Weights of a small GPT-style language model, trained from scratch on English Wikipedia.
Size: 9 layers, 5 heads of 64, MLP 1280 GELU, 16.5M parameters.
Architecture: no biases in attention or MLP, tied embeddings.
Training: a variant of Adam for these matrices, 752M tokens, 5735 steps.
MLP neurons of a small language model. Each row is named by its layer, matrix (up: input weights) and neuron, and shows model dimensions 144-239. Each number is 50 + 15 x the weight over its row's rms, rounded and kept within 0 to 99.
After each neuron's rows, "fires in" lists the words (lower case) most often at its 100 highest values on Wikipedia text that the model never trained on; "fires on" lists the tokens most often at its 100 highest values on Wikipedia text that the model never trained on.

L3.up1155:50 71 53 51 38 49 39 48 65 37 35 36 73 71 70 53 41 28 45 53 42 66 72 66 48 53 37 32 29 43 38 55 43 57 51 48 40 71 30 41 91 68 54 31 68 70 30 23 50 46 62 57 35 54 45 38 63 55 22 48 46 50 42 06 53 53 55 51 76 33 39 26 80 40 71 79 39 51 48 48 58 31 41 51 77 61 45 32 44 80 60 61 70 77 46 40
fires in: "well", "such", "short", "long", "half", "ground"
fires on: " well", " short", " such", " long", " half"

L2.up1273:84 55 62 59 64 59 39 24 52 55 52 60 59 43 64 59 26 56 20 54 43 60 38 80 52 54 60 30 64 48 69 55 52 66 27 45 54 66 42 53 21 77 34 31 40 57 22 46 29 04 53 69 66 52 50 45 26 64 61 40 61 44 42 42 43 42 52 42 50 51 58 39 46 32 44 63 41 44 41 40 75 34 71 83 63 65 42 61 57 39 85 47 50 60 81 47
fires in: "by", "under", "jean"
fires on: " by", " under", " Jean", " Under", " 978"

L2.up416:76 52 70 72 63 64 33 52 54 43 57 53 43 29 51 35 45 41 42 65 49 55 37 57 46 51 82 55 53 54 64 50 60 47 37 60 40 46 20 61 41 54 49 64 68 67 56 64 34 29 66 72 49 66 00 73 41 36 47 41 62 36 26 58 40 32 69 69 55 52 53 42 37 46 73 28 40 45 42 30 63 62 41 67 70 46 46 65 68 45 55 50 84 52 38 48
fires in: "as", "by", "nm"
fires on: " as", " by", " NM"

L3.up487:59 45 47 57 43 47 16 48 58 51 48 46 44 58 54 21 34 61 77 20 39 45 65 63 52 36 48 53 36 62 63 47 65 47 45 70 50 71 21 81 52 99 43 37 50 57 41 47 40 60 40 53 65 40 29 33 44 52 39 65 35 46 31 54 42 27 41 62 59 44 40 77 38 34 65 49 33 72 56 68 60 77 30 36 39 73 33 61 36 53 46 55 76 32 33 35
fires in: "the", "and", "its", "her", "his", "a"
fires on: " the", " and", " its", " her", " his", " a"

L2.up76:60 54 40 69 54 60 64 32 67 37 51 50 59 19 49 24 37 67 49 59 47 49 39 51 29 36 46 12 24 51 39 74 57 76 53 45 67 61 53 41 41 38 58 18 49 49 71 43 44 23 82 73 41 46 65 12 68 47 41 49 51 20 59 68 68 36 60 54 60 52 48 73 64 06 46 24 30 47 42 22 59 42 45 55 67 54 36 51 79 45 60 46 29 54 70 81
fires in: "left", "right", "led", "cross", "medal"
fires on: " left", " right", "id", " led", "itch", " Cross"

L2.up945:49 26 15 83 53 55 21 37 62 54 39 59 46 35 51 36 42 37 17 31 36 43 31 57 48 54 59 55 22 88 39 56 58 45 56 48 33 59 46 51 41 60 38 62 73 80 55 46 46 72 59 62 63 60 39 50 58 51 57 26 54 46 36 40 29 70 45 52 18 35 59 31 42 29 39 50 47 58 48 36 49 31 49 34 76 41 56 38 70 71 53 66 45 71 45 69
fires in: "first", "made"
fires on: " first", " made", "j", " ch"

L2.up830:60 69 27 62 61 51 45 37 79 50 54 69 58 43 48 46 10 21 76 37 20 55 53 64 45 57 75 65 50 35 18 38 48 62 52 50 54 68 35 66 32 37 53 37 42 52 17 54 56 33 56 57 64 32 36 90 62 73 35 39 42 46 42 66 44 18 43 59 54 45 43 66 40 33 61 38 57 48 41 39 62 44 49 53 71 57 52 68 69 39 76 63 55 62 49 59
fires in: "al", "josé", "san", "la", "louis"
fires on: " Al", " José", " San", " al", " La"

L3.up356:45 68 58 57 57 49 50 56 47 48 29 61 64 57 44 45 42 23 21 04 62 74 49 70 43 61 45 45 60 56 69 32 70 63 56 38 54 78 63 63 92 68 49 64 40 30 64 54 52 46 60 39 43 58 66 61 71 52 41 44 47 48 56 63 72 61 54 56 31 34 34 49 32 57 65 29 61 52 44 37 65 72 43 39 67 73 55 72 39 53 68 36 47 49 72 58
fires in: "one", "most", "women", "world", "once", "people"
fires on: " one", " most", " Women", " World", " once"

L2.up200:36 33 48 62 52 67 54 28 45 43 94 61 25 47 58 42 57 28 42 40 45 51 41 48 43 58 39 34 49 48 52 49 44 70 46 55 32 55 22 49 45 37 67 42 55 32 62 32 63 58 62 48 56 49 35 47 42 20 58 42 54 66 32 41 30 74 45 67 46 44 59 53 73 31 43 44 58 57 56 47 52 61 30 62 35 67 55 32 44 37 57 59 64 68 37 45
fires in: "which", "she"
fires on: " which", " h", " Sh", " She"

L3.up575:20 51 48 47 56 73 45 59 55 51 65 75 77 63 48 54 34 58 37 63 69 59 49 40 48 38 31 38 41 33 27 51 43 76 34 48 51 60 25 50 31 02 57 37 58 63 64 48 62 69 50 60 68 33 57 58 32 62 29 55 21 41 46 55 59 55 32 54 75 40 45 53 64 51 37 40 56 34 38 47 54 66 63 56 36 56 50 67 39 75 21 52 91 32 63 47
fires in: "m", "time", "she", "be", "so"
fires on: " m", " time", " She", " be", " so"

L2.up1233:54 46 69 45 54 39 66 44 61 47 69 55 50 35 64 38 45 57 59 61 43 61 40 54 46 52 56 79 76 60 20 53 54 58 57 17 29 44 55 37 37 39 54 89 53 32 38 59 61 30 43 46 68 59 40 70 50 46 54 22 69 46 40 57 48 22 50 65 46 42 34 54 26 67 51 47 40 56 25 35 52 74 27 67 45 26 54 58 21 31 51 86 61 52 51 60
fires in: "of", "both", "the", "that", "from"
fires on: " of", " both", " the", " that", " from"

L3.up906:86 68 32 46 49 41 52 46 45 53 61 82 31 30 53 36 46 34 31 57 44 57 50 59 52 53 91 78 39 70 32 42 62 34 49 37 26 61 35 41 59 60 43 73 59 64 51 66 31 66 32 50 45 45 38 76 55 40 51 50 50 78 75 49 45 33 30 68 47 44 71 29 41 38 91 37 75 28 36 29 67 32 49 85 83 61 68 61 34 65 43 61 47 65 43 49
fires in: "as", "bass", "husband", "daughter", "mother", "manager"
fires on: " as", " bass", " husband", " daughter", " mother", " manager"

L3.up590:42 59 31 37 77 84 52 58 60 49 35 55 27 37 64 43 40 22 54 50 11 51 63 77 37 67 47 43 59 15 48 29 60 48 61 56 51 54 23 52 48 60 75 76 58 59 60 46 74 41 40 45 62 30 59 69 45 36 58 32 53 73 37 55 34 60 55 68 30 41 42 72 40 55 51 70 56 57 52 34 51 40 44 70 36 51 34 44 55 65 56 61 65 53 69 40
fires in: "1", "the", "1st"
fires on: " 1", " The", " Con", " All", "Con", " A"

L2.up548:71 46 36 65 76 60 33 42 86 48 38 39 59 39 75 64 37 16 43 49 74 53 66 47 59 59 23 62 34 64 75 61 57 69 46 00 55 59 58 63 51 79 58 55 45 36 49 43 39 31 48 46 56 59 57 66 41 30 46 53 48 48 50 48 49 55 49 62 42 63 39 79 27 44 45 39 58 25 42 68 52 36 36 44 46 64 71 60 48 55 48 43 52 66 70 79
fires in: "best", "most", "major", "first", "top", "largest"
fires on: " Best", " first", " most", " major", " largest", " Top"

L3.up483:25 78 79 44 36 51 46 45 58 44 40 57 51 53 79 51 46 45 47 47 60 57 32 49 43 61 40 60 25 33 55 58 54 56 54 41 56 64 43 38 47 48 38 49 54 41 60 19 51 54 42 54 56 50 53 29 33 72 69 52 57 37 52 36 60 54 40 50 60 31 74 34 74 34 54 40 45 68 48 69 63 78 31 43 67 53 77 64 67 66 45 50 65 51 29 67
fires in: "on", "off", "met", "along"
fires on: " on", " off", " met", " On", " along", "On"

L2.up776:53 49 49 72 40 45 71 59 79 48 64 58 34 37 42 61 38 57 34 57 59 66 66 64 51 42 64 60 34 20 50 52 63 74 46 44 48 59 22 26 55 26 44 60 63 37 36 28 78 55 54 44 42 50 26 61 76 37 70 61 37 46 87 54 55 48 56 59 40 44 50 60 37 28 28 27 51 46 62 44 49 54 75 55 70 26 56 35 61 87 54 57 45 37 45 48
fires in: "the"
fires on: " the", " The"

L2.up808:45 37 52 34 59 69 44 63 51 45 62 64 57 50 43 36 43 42 29 38 41 53 19 42 43 62 39 52 49 30 52 31 34 47 46 51 50 67 54 57 48 49 72 34 56 76 61 45 63 45 73 37 60 40 73 64 45 21 69 14 54 66 52 53 50 67 31 61 34 43 32 71 69 37 44 56 77 57 66 69 49 82 45 63 40 52 61 33 65 25 36 61 49 66 53 60
fires in: "state", "i", "rbi", "china", "country"
fires on: " state", " State", " I", "BI", " China", " Country"